{
  "n_layer": 8,
  "rope_base": 500000.0,
  "init": "uniform",
  "lr": 0.0013,
  "lr_head": 0.00561,
  "warmup_steps": 507,
  "train_tokens": 391700000
}
MLP neurons of a small language model. Each row is named by its layer, matrix (gate and up: input weights) and neuron, and shows model dimensions 0-95. Each number is 128 + 32 x the weight over its row's rms, rounded and kept within 0 to 255. Numbers have three digits each. A neuron's up and down rows have the sign that makes its largest values positive.
A block is one neuron, or neurons of one layer that tend to fire together. Before each block is what it responds to, as a language model described it from the Wikipedia text at the highest values.

Description: Section heading closers
L5.gate17:080133094128123144154134147140142133150153176161186136136100176105163109197119097134131144163105095118153140149148105139068152089081057153129172103133118105139130095100129097151142176117108122245165156134158126149150070113147058127120148132116140197214106069113145149114186109117138129075
L5.up17:123148149126149151115125129128129072108179132159148133142138120081114122121080141125138134141156065112123122133115077150130164191125132195133196188145065149084124066109101151116092163178135127132107168205140092067140086153150116159135131058167131103210109229120100154114130108154108120081
L5.gate146:084146134098148078112127126199140207127163133193175121086165151092149217132154124149146130106162087172053144104125115133132122101090140092156148140142134155153139053155175115160137152104105066186133177125118144140107083100154066066114137132067123108165187092112105138141145132169091129120
L5.up146:126156144126160091131153121134125105110183115128138122140167161087097165041132096180167129133150121147161107117112161031140174176172202119128106116168090146147140151135157157110161120114121101145108161115147149137130116143108123138175122104115144164188158130166085117174168079155075131088
L5.gate165:082112088112172112175112118158131147129166113114092106128102114150163131106111107096151110153157162170167071118094140121142161133111145091091147108146091182133149133174144121173133184114210090101098089113141069159108144179171119165095131167096134094175131165138128096078130169162123086135
L5.up165:141109150121136128172147224150147186102161102138150083153131096201116138098088073145254140117118209107147169113106166088206116112070154149172184184127147159126150134151114127139178159115115132115163123154152122145041124171174129131122118103143102126116070185163135142121140147120069074127
L5.gate229:074174166124069138130116090171141095127063134187099138079124140100162132144114174142156141126152136114143096089107084153085148139133110146112128161172136157148112075129103126101083105106144174153129175142147142145146107113172110102186107097146140109164158121153097184105091136178184158162
L5.up229:023146149203125099116093148106111095142159117084096147101137224100198117157144131087183086104159085129172080120146101116081125126141189160192082125143104112119119154121136135119105107124142067117143171091131098140143121130123193109133099100121137170156185168127085149125124097160139100113
L5.gate249:153155096105115104116155140139157138102156115143139143124115129113121079161139078022090120071072127062061144115151087154187119109107117103128125106138087142147124093213083131103064230090062120126190127099146132104172079175099129138128126108182144172110121112106166188073190100107148124098
L5.up249:100146152173108105116059168141081165106137070139151186134157119146101141110064106127170066108150148085143160113186126068172121095141117122097135075149132174087094122134161104081116140072120153112156132127134152131131050108154149117143139118118140190089103125113183129109125168120121138166
L5.gate270:162076070134100062140134166163181164134229087175160137112179137094165088194126161163083148135093172142097150163086141156161125152102181136132108095141138118134116137148119162148150163118105098198164177162094178092117108154069056123087114129135122123124136099090116149153134083129162121124
L5.up270:127145126102175118122114152159128093135117105178163128139123084131137103140084145103111101123119128172075184101058120114178122175157163169129068145149114048107191103142130138137137105104145175130124157106163138115135134166167131122100099080139081098099159108107097131183108045141131089143
L5.gate309:131146104123089113139089137141160101157104082187150086159121134105156104156118156098143149200105097196079182109143073126106153105167104164118150112103106122109116101078148082190126154100106112164184158095136178136168079075144079093122148159143033105127153053109170132074132150178122129134
L5.up309:151096123179102141161119235126149115130169167074086088147096122116164162100145113175139123107095122086109095159118190191164179115107154093133110132139058172089133086097140124127154148129112138153086128131142122096174168150165093111093101135058125135129150183098124118129119090094103167151
L5.gate392:152116190075119128134148116131157143085082103167129112165144090131097118113131122128183122105122114145186146109137123129158087150076153084097176122129112086101136153140165181122144194151136116169113119087127106153127141148118089086093143180199155164157099180089121150138110130165139079088
L5.up392:093142126120170070149114174117119126165168125179088103170094164208170179142131144107086134155167164109163141140093138087142109176109112127115203121162197067149131092099105151091124133139163168083104141063160102159127126168188125134113125143166174155197129131151090111095176058122156113122
L5.gate402:126143083118130112155114134182128128166134127081165081202158119177151151191123100072151130166139144179131130083140116155123098105088077084156147081114158144101157151203119141117118109135155137135091173066162119138066179127153114074123095092134171114111127138128133098148182158130135115130
L5.up402:146101077172101106114160161151112123086145173114069122096179146095162099127123093132161149091130163099081131094102108056108092130105141102126145145122106116189117127141095040185128116102148162121093151041155138147090124054121127134138114038139074160082089157144092115111107152104115126115
L5.gate403:115118121110105116174134143113151220131130135152166151181211094162109111074114157121193112105202180140134129148140130176150158111064105121163168158092105109116065133138139136138140217122099073132079154118150125092128133129142120139152105157136133087161114156092147189116145156151146133148
L5.up403:154127144130197120148059144157109170131165190143118088113154068031128179095170145130138064143118123096139143157083141151095144170072128100139186170039132119112121156130118133149143195103169157095060055130143145128136161199128128201128163139155112111106093054145076166126176171131130079116
L5.gate580:120095113054129089148154107125129141124110150126194142167136207123100183133162134115098160109137111095079156101164107167136114121074076134129143177117129089153106099113153107096141164109111097255133120089127157123118099137185016096130134121105126148112168101156158122131131159139122207133
L5.up580:127115150109129129106167120147069093144079161163121110164083130120112116116138141117145168138108107165089136110169159094131167203137105176110107196156142093139161088139119119102163116152179125181121000107132174129121164182122109166143099118133115144126163143188127086126131131139070150103
L5.gate598:141112081156125100189107162134141079130112120110149094151113176130046109090138131164113098079160107103152161222119126060079146129113207070114144083065107141119123041143139106125144079096121136114141153119139149089118070135111132189095135081115105144092141095132118147116149071128166113100
L5.up598:116175117137132125166133191101151128154091134082116093132127153043161151141037094134139177138124098166146102148151123156115116157090103088137166091116145176138114034153140139147131139155152169163172128066176176092133143126139104150122095116173144122108112100179165102086145087159132134104
L5.gate648:122151091107140162101201114174181090102130135175113132128154120131218089122130117131135089116154152154116201187137126135062132098090101139159116111184103137169116110073162140147156121123184120197159118201137052174156120124142082090165151147116151123172107080128110157156120118131108180156
L5.up648:127094116108118091111129192151119097075176157153176125135124138097097161137153127145136188107106118122111131153190126144138224173175170141155145162102141113082145100139117180131091105152116098113169112162140138195119098148092087104134186158069109093174160135148154162122125162103125136146
L5.gate651:173152082116154094123113192172165073101147069134171148121138160101072201082144132122142120069155159137100119117122081104129196153111119158160111169149183108127148089078176170087157160095163110141092145109082134127076118140146087109154072139182109137146172113178200103057138132118121149095
L5.up651:146101138175141158127169154142120107170124118185062122185118188089108173133053138142127159074102119106110138072157111077204154121084130133162142106137155152139110140151137163144097064109150126116095125116134151116122048134101106096143165144166150106085120139148146073117096177107160061143
L5.gate665:138184163074138121154145127141149121126213166099123039180164130116107159118131124144147133105152148109083212131097119136155157125090126156151146042118115132157172116120112121120106192107110134210103120100158100118163091176152067095093152106136107107140110175109100157104075180183131169138
L5.up665:112103066098144170113144142131125137067128183162159105063112125111175120059105138143119135110120189205098113139128118133080099134079107083132175136138134070091140164122140100156126073093141136126170131125141116168135135141125123129092076115169166167110147159163127124102144109128085127138
L5.gate683:081128111126140064240106172155139164117166146157239094118161143142147180116113170095163079127164132153141125168143126165122143109045046104131147165137098098126100131154174069165108118137130083145094154122119151163095111103115096079138144196122083131200167106117128156160216134148122131107
L5.up683:150101097120160096080178122184176080094140218136113167164162177098111137139151100097080148164117157173099091159149077124126140111138140116119107122125168108094180104123137183117204112088121119233102154123153113130156105081129067163130117140126137077121144133145093157114090152146118151117

Description: Relational words before names
L3.gate432:124113132101099091140097167132161117091116094117166127159205103114105170056198174161140141189176157127113080112094099124123154098119153160134071189127074169212107112168135095219114173143091132146102146125148073116167130095139078112137141058155140097104154092122178091131123213141128151082
L3.up432:100118100162129180114176094087104128102195127084099112156121074162161122117105142133133117169114143116184099084122103120102043103114104129109094109165116138143177122132092109155099107120147173061138114115122105067131152141102151174134074117167186157093129133120188136091132146105118120118

Description: Wikipedia section-heading endings
L3.gate411:108107111087144136135105158113138102103180081135096116119114154135171148154155102106062173150122164095109126133078074114151134145069091132116228146114165142181168098161104132110129223064140169168126119081114162062118119111151112190120146126101121121143115144143096122126189154154121132207
L3.up411:132146108142140121121137079113129087199083160070144119178059089118106132130075110115161101108137097200095144120165112193162130143173107130125137101138108121102081146164158161095153073191108118145106090117152115181120143099181111112069062155099131075145157102101129135117089177089129134122

Description: Section heading closers
L4.gate334:112169166108133111089104123113180145086137152146088098157098107128149111118095104147107096124129144141135116108170154116106143111134079123142119123134196154158138088177154145128143204089176163144130127079110107099101166133148111147116165091182167040096108140081147120141124146144102137135
L4.up334:125112141129131186093068146073123140152118136161153156100065180102153145124135115114127150116147184103122123096187139127108084072171152134140085084130095109163098185150166186144114104087151147110128093096131193160108108124115132141130177131124085104173067096077155188181131144140114029115
L4.gate418:096124174109109115158119086124158120121136108132094100143090194174151058116159100130079141102149136161151141066108108156155130117054190173083174144095128113136150131130105163128129162061120176153124153124125051096148115101101133133136172155129119129151116115132074101157151109220104139164
L4.up418:150191117119133143166152155117128150140114179084100104197161094151064153180106147148152145123092124162095088117094126111169137086134061110143154117160173097121167153127166166093124094126146194137113119085119153199110115167193101098100125125113147065137089098175092171113149118126143159105
L4.gate642:101125176132106101114081178110134127078176108092071154115144120100139087069167110135222126107089102096121106140201077095137145122102133171127194109116106130144143111146084142152086133130106179136167126074115123153147110088145110069088079144101068081164118168091153125128125159082135124123
L4.up642:110173133154168114122143153136138149134127115131152140144143082149117121103080123140135111131112050188123117105118110081156139107072101099159139105109087110081094125169098147094108108101151217145131184104119060101121162146131106169105136153118181107149096157078148166121176077222137132165
L4.gate690:085126121113124083090117160074155123103127106187112158052112170084156088129052097106143084137153140127115184124133108074104126121100113044094113068160138087170132157146171151150127158099150073121139156108136126060058177148099132112089081126093211148130096157157079152103137102106122093092
L4.up690:105099117128102124070084153101147160041159133185135131131097133093116100110105108117178115158071116094090153086131069116113112141076110057082143077147105136175133094125209172134140149107146104124119124055130109072092118095139124161152102137092134164149108167137140164118139161122124110129

Description: Separators between small numbers
L5.gate55:125083117138132064176126160160119169075146113132186135102115096182102100102096107095129089103159145082107129108095150172130115146114126139128145122056152121156056094079130067119144151067131104095158195164139111105134130089143151098087175124080133119137130107066115131118109115129173119167
L5.up55:178080115144182168145059127125136128146129122127146154045157046140108113124052153158166082128133131063159181108077143119070118201162179116095111171073159128124103168077089121097171102111195125073112125138123113152098132159128162122127108144130117112124065132137100111154093097121089084134
L5.gate77:146100157131123114155157112066152149096100189113070168109156097146099119161104125115090111085156209086111149097063131136133105107148081036166090109119132115097104135079132100112131108086181123141147106167123061170176153104153125100118064145205107135119193121157170109177124137192138140132
L5.up77:143121156155109143182120189124159114132174087139153148115120101154131112106164101154162098126146170106132171113060095110067159117124158107142126122071087160159096195219110188125146066119120131135118127120148163128105157128118135183095108155111122140108143103160130144096132199089104148168
L5.gate103:145135140142105076134135152107105112156147158128205124159128106119096129126138134100154158125089151127112158168105090151134126127144120177111125098146080125187179059108127117168144131123114100149218146172165076147165121102125101097066149147128093048133153078086133154070138106119108173090
L5.up103:117149080173060101140180094084141094144101155094152102113127116150092153098103174074097153058151189162162193134130132202059078100102137133099111160105114109132202162139107089124133128122088126109138164131126122153168150153151135145142110154100115119160069116164121095111102067121137144132
L5.gate118:195124140154119108161149107133153151117115033139187130178186098189091136111139131091156092100131169157159113143172155128140134145132034133110158125114107144139079159098189092132140102137089083144111134072173098100156147167139081122064137171138111119072161147079124194114105140138142116066
L5.up118:135094075153156092144127103126155161137095097087162171181075099141073142094143134121168097145125097163164117067162136144131147133148123141113110139114146212147095144152081152184098129124170116131133154174161167114117172127124128139177092134101141173149201127144140093128159134119136122085
L5.gate127:119170105051168067137161143065191139170157102138137124110140127143134093097078144072083070138127105168122086108140114096101138107094156127126148113154146153155159130131116137120124222105200051122155160137135122209139116113178104096118135178164162111145110174111159179132152123104137244140
L5.up127:115086126138107108139141132114129128133094217140170167154141154133147116159091130113144064189143145111144151015150117145089136032097132097119158116079137110092100200075131101176135116168155073124120218168175142143105094096150119131080117126087157194099159109071093186094116168128141122144
L5.gate157:117103169148076112110090190120168211155122181160124128154141097173094107073076124169110138085148123120099116138126188105096104078105117141130125105131136092127136120150173103139113036111141080148092142113136119171130142106138131115098171152105166106078128107110155210085185147105101128173
L5.up157:127118125190136150137128146090123122141118191112132155138149175141133189140117097143230168103167103089132098115156100050109119148149066182083118098107114156143105152129175133150164126092147077162145103110122100103171097131145108151149126099136174162091113103147105158100123080131117140124
L5.gate368:132088092140077049167109123137173127127079150090124094182139144093142112119133092134123137171132182167172143150155135152140125128150144115085156101101130158149157099109169123210071111063094053213116131126128154115124076089170058104129140127103113155086170065163164109146151182168124124148
L5.up368:146157219152127154128154063146134088149081128103123131118118076118114079110088063156108161154167145133108155125149052130099176122162136139126127127193126139096177145146121155147086126143155058106179168135137147115109151100120150130139166110092111152141173130150137193132142109121105110146
L5.gate408:162136184040109029145131163166163123088133106124126111127132135076143178210147094104053131089172141114134193119123111134092153107143144131186124109124119110158116166098136113154182146059116133136159167123100135099102120129172089106123118178095120145156155144099134168136162134152111153109
L5.up408:118115138148063077174128140087170115117117126103084159120088129167183137125133121134137150116179146131165186062152170172110127103166114160098134114070102196143134142207116084142138130111096117139086145139143124158136095116162117125130198166094117148099179177154059205183123133150135151122
L5.gate420:152112110171159114160142137070138220124099162107097152176174082166150109126109062148137101105125147119119148119116190182098123178117107141164161151104155120052153117144153099190134127105144140150123167121152065036105172153178125105121177147130124182113149170102146131121152151144150149154
L5.up420:066130102103182160149154130105105091098092117094128151125143093103119111153132162063138129160139141144079161119181188105156165137127117126162116159162184158087165123148131176077130151129130161139131180116147129156118163142130119140127114154182107081133156088141150114132094135090126097165
L5.gate446:063093099109122057158107217131124148138154142164158107128137067146166110124122065111141125081112166201129167136114157147185195112132130127075116066059129167112146124155131127160128176125133161141133141147199133120076174132180103079136145106123157170085179118128140173190189143094179156124
L5.up446:151140143140106035128108096133135125133142109187153087217144134079134129141033135129103107057085120119136145161137150225183139161092145110090144104138143135103135158151122191148140166098019069141139103113084157136152115127166137173147102135133129173124184088116129191168104131128131139173
L5.gate459:157088148124106089167155150108155115176139087110101070136155123158082081115092076181158085108103184171126090089156122184207060151082164131079159084073054140150147154134137144161122143149113121162096128115141107144134073095131080047134103123056131178138119168081125134141145159169147158133
L5.up459:126160104156139134140119154137142099170132136119142094147153198141117149054138114172100172104067196188098130162020132102154175071103131149161080110149135132160134132147081100167116165136154116126112124094119099115155135146096117157167091141193052130113102157076231110139187157126109128090
L5.gate547:089066061168076095167137172114156131138125176122148180145136128198070102129132142134150139096166128104117121098123060144138078104138088151130147073114174090162156140131182164121165111107109076149118161169150120120173160161062121047065131170158107155082189131103122154107145170108170142140
L5.up547:101088111137117121108137159124124102095109135138176122180113104163111106094100171116148087102112116107113111125102205148110075115080147158145107173128115061148072119153147100131163102144112067132104104154138076094123146106158123110105152070112144149142122165109109124137129112144141128153
L5.gate609:159120124149096169118114087042170143089144132111152144155115139133173181158112106151156131156166158105150185193160144127118146115132141148150135097098077136170138131096115107137167153133149135119141144105087073163168118043130087104144123157146155082109154111091187102173146177123115174155
L5.up609:150117168176176080114071117161149070156137178153133129116118158098177102140140137156115129085206104196124143118129125116154129090125135125060092108066115090083115125122193123126157149106137119138114155150183131147081101122121139136106122140107140112147171184132124194134148081153145170136
L5.gate611:190123117137115122124168076097162107149120134085116110170135129117182139129133144120134125048118125116043124174142066134126147077106122137128151096143141109092165132124162071128130153139126091197135161125143130113135083045136074063100205154098165107170159088099093185143166096164096191121
L5.up611:133114142107164097116129150116091049121129095130098103148163093167122101080091172155178110071074116147128152133148129139196115110130157142087107158152122207133064146109129131184147114122133151107070108083116203150110120067201101081126110244085123101156114165144158126189107113146156131109
L5.gate635:143107107151078067154136181109143168147138051226149130126119124129123167126110153061209087130206108132140170144150113137133132093129142161160168089122078112091082123067075087151132121135151098091095157113135156138203172077143142120063149113157100150167110094095126202154177170132142147140
L5.up635:107157125128102158067147150133175193133130121141099206098065141110084101121076120117132125107149117127105173109158135111127115166152148153134119112156097157147124055137134146128204115150103109134082179090114131127097072194119141122098080137100177149059144143133099154109108085120184122169
L5.gate791:095177112114130093115122138144108134129169095106119145039144107137180180192088113096111158151155135134143132135111153088173046122092103121131143064102020144099121175141208051147134148199096139131137129144114110098168152119113150122163183081150110138125089108116137121124142081170129111078
L5.up791:153069064185122158135137146106122100152175203128106120132110125174140070073169110142089158081150112107105178140098149122139095220083105140106165101108132115111092112165122147150112096169092168152130153126144178120103118186187106090173137139099157126077115150163098132196127102118123139133

Description: Compound-joining hyphens and separators
L4.gate71:120052126063094155100098111124112159090137109156091163153125142140157100176132125138156083100148158113120154156167124120136097078109163074138124141098118162064099066133122123098151161072094131127163160200103084073112171090129147110123103141201154136155123124132171168095116063109166147185
L4.up71:093109178117113130116086125134121120128194072145113135155127149105100049139184105089181098120152187117129139160146078132100161164143122076121111122107059114090124121141164066119129109085149109129224094079136109099139111104086115108130104128191146122158179061091179177137141099100120061161
L4.gate265:130163091174107101185162146046115123131111151162227157079148167152073127163114106160104113138120142184112158077099094143106113126091081080151089155155112143121150115103101112106080161102173111165116105118153109140132103124124133183158119124115165127113131171108138135128166149120096149108
L4.up265:071080117190142148145172135091156114168178140101116098114108174181133103170103093097179084132145150185120135106106096097122147122178114117177136095093101126154133127143163124171115117111160122138118107136139111134130144148124144141205134110084157201081138134128100117105125143087136142112
L4.gate655:117111141177107145144079140088150162072169121148123149135159160156154141098096116113131121107176154147123142071098075159134136121102161122162120131094048198117084123113101073086137145117178157119053171172117091052128169119101133132076123162179161174120186149136101110121159103142131185108
L4.up655:112125126141063195127098104127117126107121132162125181133142189130065118093132158149142126174169181132122144079127109150090107069181075083118156088121059142149083153107170112124177101115118115130154126148155079142103152102109138141169120075113167164060112157126142144149114113168162113128
L4.gate711:123137147146165066111063129124175145131093133120100170128163134126108115118053128159132152100117192143172100062140093085085168103188127141144129066116102172110099201113120118108131137127180134149153160086119115180184124144139106134132090118099141148114181133096155131188151188093247152156
L4.up711:112193065145105069150100108081108111178126081145153063179120094154083127152086099161194121146069204136135140138161169154075113120128134096177129113137132131102126169076122128146099219116178135136175125140106114122116128116177108126161086092151131138149152182155101132079132123147146176102

Description: Table number separators
L3.gate470:070169085151159109131094106102158183139095097098141130141089083163163091054101087120153054132181175162156154093120151126174069147157148099186091163118094132083085137095120137182170145150106073149109146129127134092159127095135115082152122090131144172100141143154098082111137087111146109129
L3.up470:106131112178112145150091105135166199145088106154149136130164194172110171115111185164117150120119118175106134158094207115193090123127110149108082156132131126096119136115168166171123102104131109155161126167120095094179099113053108146099077124135185133117138136082172101146146106113202067072

Description: Preposition before place name
L4.gate101:156106114108072103088126133134145140114126129126124161093130142165107138086123218156160107101164171204096106111131173080107097066131176101141146107115163093150108040103104145107077101107105107138129159123144123217153121159122124085111155085161070115108147150155097164056110118148104115064
L4.up101:103103092163114062125113182115128176049119096121101148042124162125110157035114215135119125084127149169132121127127138115165139133128159143101166178099120086072121089070121124091102142111159131145172152174147147095100169129126131090111118101136076165108104196122133136148115084159150198152
L4.gate357:115107109110124179096088181151119163124125101138082124096119116064055128102114162126113136134092171164092103119095159118106056123104174180160141127113146111107157060101032122159154135082091089147172184115126123159119169082129132078100164143179091147147141190144132147120066113123124120088
L4.up357:130101134162139135104137149175145135095137094108116196119136069050119098141131120131156146086112146098111142151109138120130112127132175094135201113078197095122102055072085107123148083090100134076206132139155103142039172123160150065079164154160055168115097160156145153078089144148148061120
L4.gate438:116096144117101080129093101158146105125099113191138154104126199077076131147105163129110091071160119142195180125135124132146162078098129188125091108147146119170127052112145068089112168099105131153163130101108145122113181139164106067111062151209087083129097139160147172099116106138082093146
L4.up438:193146124165118124108071157171119132098168145129173156129059191118069104112144139144085134030165091142136148082166132146124139109099190134133169073165128124155123164149100158147137112172086098141112149177131147105086185103171147068089152128131118170114110127175106127173077079116114098119
L4.gate590:132108112176132143107171126132117063096151135068175087152143151123116119149136185120191187064100146128128137162127152128144120130129184120105189092104127119162168126129093081119073154154056094110137163108100083141122160093140119067094147094185115124117179154079148144122106158091093126166
L4.up590:093103066108115130142135160095098149120085118104121186134199121099132095121127146087067120106122135097125136096188069062111117149141144118115144096129120122125154111071178138147115121061165106135214126049145143138132141151163117060094152105140126125067160165158063203131105190126163131060

Description: Clause-linking function words
L5.gate26:137086107150133136116160136160117116080107081157081109144103132135095129145089213083118135117089158132114135145072150147113179166167093087169115060144148090115164166080105085166145178134190124150143122152117056127145127116116070138054134109162142103150109096095114111173113114122079116149
L5.up26:120115164142065117137184138079128139095069015150117161146112132091104137126116200180147110140088116101088125185176130081193103146190123169148164116136107149105112122106141087077109124128097139105150131106176121120161199107142121161113097085150106120123121079139138136112121112124110138154
L5.gate155:120079102067145135099176117145130078089039114186180129120113113117169184137136154173104169093176116156123089224152087147181138154102063166159167098102090127205161087153166100111197099160062127164181131111106111111101134105194088147173077132172117101138106129140181149041102138115118150106
L5.up155:172116133159102159126141107089110146168072110095148093110144099141140058109109148108142157154148156116058103176148102101176104158080084157097143079168148109117133166156123141167130156075111086120141128193098127150132167116161161160110117120148113154185147141082157125119109129148180107096
L5.gate184:110086156120106118163196158140146191140114076095145140133119150139128134131132134145107120212124086104069118176158112101107098067153142114164144111162159165162139104077092095112072106051164114117115141135117082170157160082095109125105190168153152135114171131116130143110117175112106128116
L5.up184:108135160081139108124098126140157103082119099149154164176096117112130116113155123112116147119113094091129149145194134099090116122118153125135137148176099075098161124139079158144055155191060178127147173147095099160163159147113138093107108102140070144124151159044137129142145152085086144149
L5.gate193:085166112082133066116187128117174120096124147127160096169130112142145079083122181096071114176095118148133111162096133132127157167093119149141072067156117146098130098117099063159149155135123104168133119131105081103154099114158090138086145085148113154115164112083083115116158138098082149056
L5.up193:102125146102154157161112126135142077102097062087171135149133133131084139076178112118127088138118131172110165157077133121052141090119164148139126092150075193082105134132136093160199078102091068132095184078117123131122155117142154130156171113125117193120133102117185119149170150159104159128
L5.gate194:129124121144087146159227079102136130095144186145167129139097158140115162105154124161180113152106162178117177116135150115139083120083146134133111153110180111141123146158156158132136170118082074189108164095120151082134165096122065127100097153166092194166143089140140116130065160152111112089
L5.up194:087124163127180121196120125117113113120125069156096121106161067192106171037149140124113116133132176158182157088157124110076105109171163114165093139131171162158086168153105117165096144140106188099161145139102087132167155117132134078153088111218075129135071084157127125100151187084132110104
L5.gate307:061126084072184129169093162168126092124088100145142178136163173131131137113107099150122094124158123088088157111113126175125101122074156160108137118089127088151133162065141136164076171167073093178130138089123131107121064115113071119136072127223110163123153109107147134121158142132127127127
L5.up307:151154126142116157103074133157140071174120111161140114159156139123120097076082160166103157188069112100108069084104098151130095115093134211058120110110152094142142166127148167150164177069113144128164088040154117086109100101132154114130161171107092163151127118129150099157120087137085127106
L5.gate337:116099098112157053166114111135121150107152140084137076151165157102081147116119123120115152134209145159051135101117044174100117134169135200128108117121169144109160129148123085147129195109200071139169126130114170143071119087157110115127109141121047155116137127148095101146143078182126135143
L5.up337:153101091151186146122078108114131154055080075137165080157198085132078158097102151173131132084084175103165091141117147180133142127133076109155082159121108085163149122151099140080120114094175134119149149095173124113114147127166125141190158100137148132113130085134172169096129135141109125121
L5.gate346:119115090140077169120150146080133129065084095159114154104110129131166127111185074153122154136111145163069185142140117167120111076089138142113170141156113079150139134138149075070174163187133108152171127128158083133120131091138119142166154096093090179102138115124060140124116180125161181097
L5.up346:128160142149164097131144100149160099135129098125146082134114136171168089085087135118085118222078159106165102140143097120103143107110082129106066094179132155140167115121115162188112151167086160158108152106138118146127110137131120115097156069169139123135127190168161094134125110121109136076
L5.gate391:135126069066107106091162134086137187111104143113118036153187109077127064089110171058141132093120144131172069180113146178084109151154136142168115098077147136110124042102093101185110128071110151154138163076124124147143114064146138054079110096161124110089165082167144152114093147152180136123
L5.up391:189115129137111164165172110209134148105141092145140145128098105095111105102055146115104134067106165091139077140122163104117152141102203094172111075142183096153146105141163114126124117086100147166159123143094154118119118098198108114094148103147124169152101070104103158130137080072089142100
L5.gate499:145111117123153118186148100157131144138117090217114120086154063145129164132104117074132132085151125083108166162140135154155155103162112142118132100163118189103172143124086137139120144140093151093091129127077152183198099065137159109094091159138122142115183136151116148089133187141111144156
L5.up499:084127106113168186146137106133117126112066160130154102124105165146152115105077175180122151169125142104107114121095081080117101144112036085125096113158139145148133142116118082161117120134154114103163146115138133134087151140121153124095130115189035158027076147143142136098157110149078133130
L5.gate514:138074043159116076130090147110144176111123136154166143045130150124106131148093166145129156104085139152112139129102123099125097125119156139185170108111146117155135079137048137134124219136124141171209171147164125126115173059147066105056146085083128181091159129168149198096101178152145104163
L5.up514:109085092105163111111109107168135112112127073114108119084086151111138156109112124138178162137117133126195135135105146076145098143109102127181139106117173051092128100115054071130118108137129128128126096073134112180134150102107116112038092124146136142121150067206117103179126179105102092117
L5.gate597:072116188112126152110141135104149151163122032127192116130178142114178166125106147152162124134160161117134105108100122131137089088127114166071215099114072141086122088159077147162148166097113119139115128165122078107226111087125133080160108141159069103115154031103124117083140112153140131078
L5.up597:143114134083137082164070078100100096069143132093166145105093142090142162152114120191109165145112174157170116127127116146170130122165140093080134179139108146119140108112126104119071149126115135170105095098123110117125071116106089162116115111192112104105112112176107130107090060057081133134
L5.gate610:178129078149133119104215096113142120122188123141141065154096098110192180119125147159162164094127191137077167142129151144112138146123163177122143208105177112108130104125144141167158108096098138155145134134112136120173098123142064124113129139093140091090162133103165136089079166162139161090
L5.up610:143202156137116132162123138113120122140123126111092116120126110149210131124116170121092097099129129135069140155132149110137115154115140064146135078136122098171130131121092141149177147107117133127136172152091141164124112177229149097118161107115155103129113163048170151112091119107173068113
L5.gate661:147166131121133166226129171115123147105148097118182154169092143135182148154056157124106140107114148127088081126124183095142135150128099085112136151108202137166116136167072134135146143168116124137144156097147119148142129152167097143127175137110120140135157094139120188147145157092107164137
L5.up661:115129144091099093131141146070110145097160100161169094139103172127170183125103154154190129106134105129121146157149114157143135088148120123103109143135100134130170108140142080101154161139111044167138123142154166098102174113114118092128113167089161112129137065141092121153144119176148157108
L5.gate771:128122077074148150130173136142150157148167134112130182100119101108079180083107119148097124082163129131107142151192141079222121133126136112144196208137147135099097120149123129130146218107123081170138168086141109096126199125137106119113200133157106127107104166156117140123137082138158105093
L5.up771:115164053128133111154097147101116118125137103126087155180166084130174159120134161159149118161109157168131147151177134124149130157085130136094172167164124125139102152129122163155116145091134067133162149138138154085097111134123109101073140120108158153168057148144094088083131128102097143151
L5.gate772:101188163095103160186106157094114114069098074146158124074125171115134135124133168126129164162090113098126178160135048145124148139158117152127156128180040129133138194087168079129134181165101108185149125126102159198168102096179087113105132066122122135122104123164131151103188116121090121133
L5.up772:158149182129117137112153168120125110086138129116059122106077142116183154138129117159098124132115114109119112123139129106135089131068081122095139093107109135086123118162119078091114110116101103136122127127097141093104064127105109116107097132099114109065182150152139098159149157107148178074